{"head_dim": 64, "norm_place": "pre", "bias": "all", "parallel_block": false, "init_std_qkv": 0.0293, "init_std_down": 0.00277, "lr_mult_qkv": 0.5, "beta2": 0.95, "grad_clip": 2.0, "decay_shape": "sqrt", "batch_tokens": 65536, "train_tokens": 950600000}
MLP neurons of a small language model. Each row is named by its layer, matrix (up: input weights) and neuron, and shows model dimensions 96-191. Each number is 50 + 15 x the weight over its row's rms, rounded and kept within 0 to 99.
Before each neuron's rows, "fires on" lists the tokens most often at its 100 highest values on Wikipedia text that the model never trained on; "fires in" lists the words (lower case) most often at its 100 highest values on Wikipedia text that the model never trained on.

fires on: " and", " or"
fires in: "and", "or"
L4.up524:56 52 53 32 82 41 46 55 50 56 71 61 30 46 51 41 57 68 44 34 61 47 75 54 48 29 59 56 23 54 73 57 35 45 53 43 55 24 54 47 44 15 70 59 89 62 35 54 47 44 46 50 37 82 46 68 41 59 57 40 54 43 34 55 75 26 48 39 44 33 30 35 37 60 48 48 54 60 50 64 31 52 98 46 74 64 81 47 57 47 61 75 77 71 46 78

fires on: " in", " during", " until", " following", " after", " since"
fires in: "in", "during", "until", "following", "after", "since"
L8.up892:71 63 65 53 50 49 50 49 45 40 55 32 35 63 62 36 36 47 62 42 61 65 54 61 46 08 50 31 71 79 38 33 63 36 62 28 53 44 46 55 38 30 52 57 45 67 28 62 23 73 41 65 33 56 67 57 44 38 43 53 41 66 58 32 47 60 42 18 58 54 61 48 39 60 42 51 59 49 53 46 30 62 48 40 73 56 61 69 42 40 40 52 31 60 68 74

fires on: " to", " the", " a"
fires in: "to", "the", "a"
L4.up1293:69 52 49 23 58 35 51 82 43 64 45 65 40 33 60 50 43 59 67 42 58 44 46 60 72 72 22 46 20 51 76 45 62 00 63 51 21 59 60 52 54 38 76 44 16 64 28 33 57 45 58 52 18 52 40 72 47 63 65 49 43 44 70 61 27 48 54 43 59 62 51 27 35 59 37 33 54 35 45 45 34 57 66 46 79 57 52 28 57 17 52 65 51 74 47 48

fires on: " and", " that", " which", " the"
fires in: "and", "that", "which", "the"
L7.up184:33 30 65 52 43 44 33 74 63 31 85 50 27 54 67 36 64 44 54 29 53 60 43 55 53 55 24 49 66 58 58 43 19 46 63 50 65 48 30 43 38 41 41 30 51 73 19 51 46 30 60 67 41 65 74 40 36 55 60 47 55 49 40 65 71 32 29 57 49 39 44 60 39 69 49 48 46 70 39 42 46 56 61 25 45 60 66 33 59 73 54 49 78 47 18 46

fires on: " which", " where", " that", " for", " after"
fires in: "which", "where", "that", "for", "after"
L3.up1369:07 40 53 47 85 54 42 52 58 41 57 43 51 52 69 63 44 47 56 60 58 44 76 22 50 56 43 36 83 44 55 56 45 39 62 62 53 38 56 47 48 34 56 21 54 64 21 39 60 22 78 54 48 61 81 26 30 50 51 39 31 23 58 29 68 35 47 56 54 36 63 71 48 51 39 29 51 78 64 47 77 57 57 35 66 50 68 35 29 47 55 42 36 44 11 41

fires on: " of", " newly", " under", " for"
fires in: "of", "newly", "under", "for"
L4.up517:31 59 63 22 66 32 32 54 46 50 59 57 66 63 44 38 63 41 40 39 64 65 46 36 54 36 26 62 55 56 32 73 61 49 71 37 45 70 59 42 35 61 52 49 43 56 35 54 47 51 44 63 46 44 23 58 66 46 46 57 57 77 52 74 57 52 52 25 58 45 40 52 48 48 49 48 44 77 49 73 66 69 79 22 82 61 44 73 40 11 62 58 45 34 47 51

fires on: " of", " the", " his", " its"
fires in: "of", "the", "his", "its"
L8.up1339:59 49 63 34 61 73 45 60 36 39 67 64 18 62 41 27 54 77 36 46 50 74 44 52 60 60 49 49 60 28 39 65 62 50 75 43 57 57 59 62 58 21 51 74 81 63 32 32 64 28 70 56 40 46 77 38 35 47 58 35 57 46 37 54 70 60 62 71 57 50 64 54 30 51 52 63 34 47 43 72 65 43 50 42 50 64 49 52 34 56 67 49 66 73 56 50

fires on: " of", " World", " American"
fires in: "of", "world", "american"
L4.up179:23 63 50 42 63 70 43 67 55 72 40 64 67 39 47 19 36 55 44 46 47 65 30 64 52 66 67 45 76 61 30 72 37 41 69 51 48 53 59 64 65 37 47 57 54 62 46 49 50 56 53 87 64 42 32 30 45 44 39 31 48 47 57 88 38 67 47 44 67 66 55 44 37 45 57 46 60 57 53 61 70 51 72 36 64 61 44 34 48 65 49 35 39 68 31 47

fires on: " in", " of", " a", " both", " degree"
fires in: "in", "of", "a", "both", "degree"
L7.up1200:51 67 35 05 30 36 51 74 49 45 58 47 52 58 42 32 40 37 44 57 39 61 31 67 67 58 65 53 64 49 42 54 59 34 73 80 56 19 67 71 55 56 21 65 42 77 43 65 47 59 50 86 84 31 51 60 56 62 32 26 61 34 48 42 46 68 51 32 35 71 67 56 41 75 57 67 24 27 41 48 54 76 95 41 26 65 49 50 51 50 51 46 50 50 51 58

fires on: " until", " but", " before", " although", " After", " then"
fires in: "until", "before", "but", "after", "although", "since"
L7.up623:46 64 65 65 31 18 40 48 53 56 44 53 34 65 43 15 34 54 89 63 46 81 32 43 47 46 45 59 53 72 31 44 44 51 46 57 55 57 34 42 27 56 43 44 47 65 35 52 20 55 42 46 30 29 78 59 43 49 31 33 45 78 50 37 71 60 60 38 53 53 44 59 43 35 37 46 31 44 56 55 41 55 58 36 45 66 78 94 42 44 45 70 48 79 66 71

fires on: " and", " hold", " or", " Game", " votes"
fires in: "and", "hold", "or", "game", "votes"
L7.up1060:56 23 36 66 71 38 61 48 55 41 60 40 40 50 57 62 61 39 53 43 60 45 72 68 61 35 22 43 64 92 82 46 51 50 47 24 43 23 44 36 49 49 58 43 58 76 39 63 32 30 37 61 64 48 65 55 30 52 53 45 34 84 56 46 59 42 42 22 56 49 48 27 74 49 45 40 49 44 66 38 54 51 83 42 62 15 44 70 51 29 51 65 84 18 24 80

fires on: " of", " joined", " with", " to", " represented", " over"
fires in: "of", "joined", "with", "to", "represented", "over"
L7.up781:41 51 43 43 59 47 38 60 29 39 41 60 46 77 35 20 37 39 55 52 59 66 46 68 31 35 46 29 80 52 50 58 27 19 65 71 46 64 45 34 61 54 37 41 55 75 22 43 47 59 65 63 52 60 58 44 48 60 49 29 50 62 37 43 48 35 51 35 49 66 59 42 54 70 57 47 56 76 57 68 29 66 94 49 46 48 59 48 50 13 59 67 49 71 49 74

fires on: " of", " to", " by"
fires in: "of", "to", "by"
L8.up32:44 28 58 28 57 33 62 45 52 46 15 53 33 51 41 54 62 49 59 29 67 57 61 42 38 65 18 49 55 44 46 38 30 65 46 60 74 63 44 53 71 60 47 65 76 52 30 22 41 35 49 51 10 75 45 50 36 60 61 25 66 71 38 24 49 72 56 13 39 50 33 64 46 27 72 55 49 64 72 61 38 33 47 58 44 25 54 55 58 40 42 31 57 61 68 40

fires on: " until", " when", " after", " before", " (also", " while"
fires in: "until", "when", "after", "before"
L7.up1150:43 49 80 34 51 10 58 70 70 71 53 39 65 49 84 26 42 40 70 35 64 69 66 46 44 38 28 43 65 69 69 38 74 48 68 60 44 11 33 59 34 41 49 31 49 49 15 53 32 74 47 92 37 30 59 80 78 46 45 40 44 67 51 36 46 68 34 42 52 45 41 65 37 39 47 58 31 70 80 60 23 42 64 33 49 33 50 45 61 36 42 52 49 64 52 83

fires on: " to", " for"
fires in: "to", "for"
L4.up756:39 58 50 34 56 65 30 76 64 80 62 42 43 58 31 42 51 49 84 44 53 30 64 53 43 49 02 47 46 45 31 53 49 29 58 59 18 64 54 57 40 51 65 52 33 50 27 54 49 65 49 44 45 44 46 33 64 60 63 45 41 40 46 28 46 37 54 44 29 51 58 80 60 52 43 46 86 43 36 48 46 54 84 45 72 91 68 58 37 15 49 56 49 18 37 23

fires on: " such", " which", " that", "umb"
fires in: "such", "which", "that", "this"
L7.up822:47 19 43 39 67 60 29 88 63 33 74 26 30 79 46 39 48 33 52 68 57 31 48 31 29 65 58 64 67 69 81 42 32 19 43 68 46 38 40 36 44 58 45 43 79 55 25 41 49 45 89 50 41 47 54 39 29 62 42 62 51 68 64 52 55 65 40 73 68 48 65 87 49 57 72 64 27 72 59 76 48 41 71 49 42 61 46 44 21 50 51 49 41 48 71 34

fires on: " which", " that", " of", "0", " whose"
fires in: "which", "that", "of", "0", "whose"
L3.up731:47 54 59 69 55 69 47 79 50 29 34 40 40 78 59 61 48 38 54 57 59 42 47 56 51 69 32 57 63 68 40 26 53 45 33 55 61 22 46 65 71 45 43 30 66 64 32 63 45 20 63 63 67 57 60 27 31 49 41 54 52 41 58 48 52 55 53 52 46 57 59 85 48 48 43 43 59 68 42 50 55 49 60 32 34 62 42 45 39 54 63 48 37 58 29 54

fires on: " until", " to", " but", " by", " finished"
fires in: "until", "to", "but", "finished"
L3.up1338:51 68 50 59 33 49 45 51 26 59 17 62 32 38 54 25 56 51 52 33 45 69 45 70 39 47 31 42 59 64 52 59 54 59 71 55 67 72 48 54 59 49 59 48 54 73 37 34 43 35 42 63 26 52 45 65 51 55 43 22 52 40 31 09 58 31 74 56 38 42 46 72 38 49 37 38 65 41 56 46 43 54 73 41 53 78 61 53 53 58 47 40 34 50 53 69

fires on: " to", " or", " and", " in", " mi"
fires in: "to", "and", "or", "in", "mi"
L7.up905:67 58 52 64 46 57 42 74 43 45 67 73 27 31 45 40 60 57 29 30 56 39 66 44 77 20 18 18 65 37 63 55 79 38 72 54 30 73 36 61 62 33 33 52 58 58 29 55 50 30 42 64 37 57 45 37 33 54 69 50 43 69 52 36 70 45 53 53 46 37 19 33 54 77 44 47 52 59 67 66 63 50 59 55 67 36 50 82 58 68 33 56 62 36 34 49

fires on: " as", " also", " then", " to"
fires in: "as", "also", "then", "to"
L3.up109:44 48 60 20 67 67 19 77 63 63 59 54 49 57 49 36 44 37 56 34 51 41 66 53 60 25 37 31 66 40 58 31 52 21 53 49 02 57 61 51 16 34 56 45 55 62 34 30 37 92 53 53 31 66 54 40 59 43 67 66 32 50 70 59 45 58 20 75 50 41 42 99 65 45 54 40 54 68 63 65 43 54 54 62 87 72 56 39 30 61 61 49 48 34 55 25

fires on: " to"
fires in: "to"
L4.up981:45 53 48 64 64 29 26 75 43 71 65 54 38 73 51 38 50 39 56 27 59 36 49 31 59 42 40 30 22 25 79 73 57 17 55 37 30 57 56 27 49 34 83 32 34 38 24 39 40 84 44 59 52 60 57 40 41 52 65 57 53 66 74 55 76 39 46 45 50 39 53 65 45 63 70 46 36 70 47 48 40 53 85 59 52 47 64 49 59 31 55 61 61 35 39 58

fires on: " in", " with", " for", " of", " from", " to"
fires in: "in", "with", "for", "of", "from", "to"
L4.up594:54 60 60 30 54 74 48 73 36 59 28 61 42 43 39 57 65 58 32 36 38 64 35 65 50 28 34 58 49 59 47 63 50 10 89 63 47 62 52 28 35 31 32 54 39 71 39 50 47 51 53 80 21 50 18 73 29 45 28 57 70 43 28 52 51 40 56 32 21 75 43 54 65 49 36 32 66 61 52 60 55 68 66 37 67 66 46 44 40 35 51 76 51 60 51 48

fires on: " of", " to", " over", " it", " out"
fires in: "of", "to", "over", "it", "out"
L4.up857:48 64 51 40 55 12 31 64 50 43 73 52 54 38 27 40 49 34 57 33 52 63 48 44 44 64 34 55 59 28 62 86 64 43 67 52 18 22 64 48 64 30 66 54 50 62 18 48 48 64 37 86 44 44 22 67 29 50 68 46 30 75 75 55 55 44 53 31 46 42 43 60 56 64 39 50 14 50 57 57 46 54 99 22 76 35 62 29 32 27 49 59 71 45 59 23

fires on: " where", " which", " he", " to", " be", " and"
fires in: "where", "which", "he", "to", "be", "and"
L3.up1268:69 52 57 33 72 32 50 73 66 58 59 44 54 33 33 41 54 45 62 46 63 60 78 50 72 28 32 70 41 55 37 27 41 54 50 69 02 53 41 53 36 24 34 53 56 48 54 31 41 48 52 76 29 44 58 62 41 63 44 45 50 45 42 41 62 43 40 47 73 35 49 34 51 50 42 33 58 64 52 54 33 50 73 62 59 57 56 63 66 17 62 59 56 83 38 53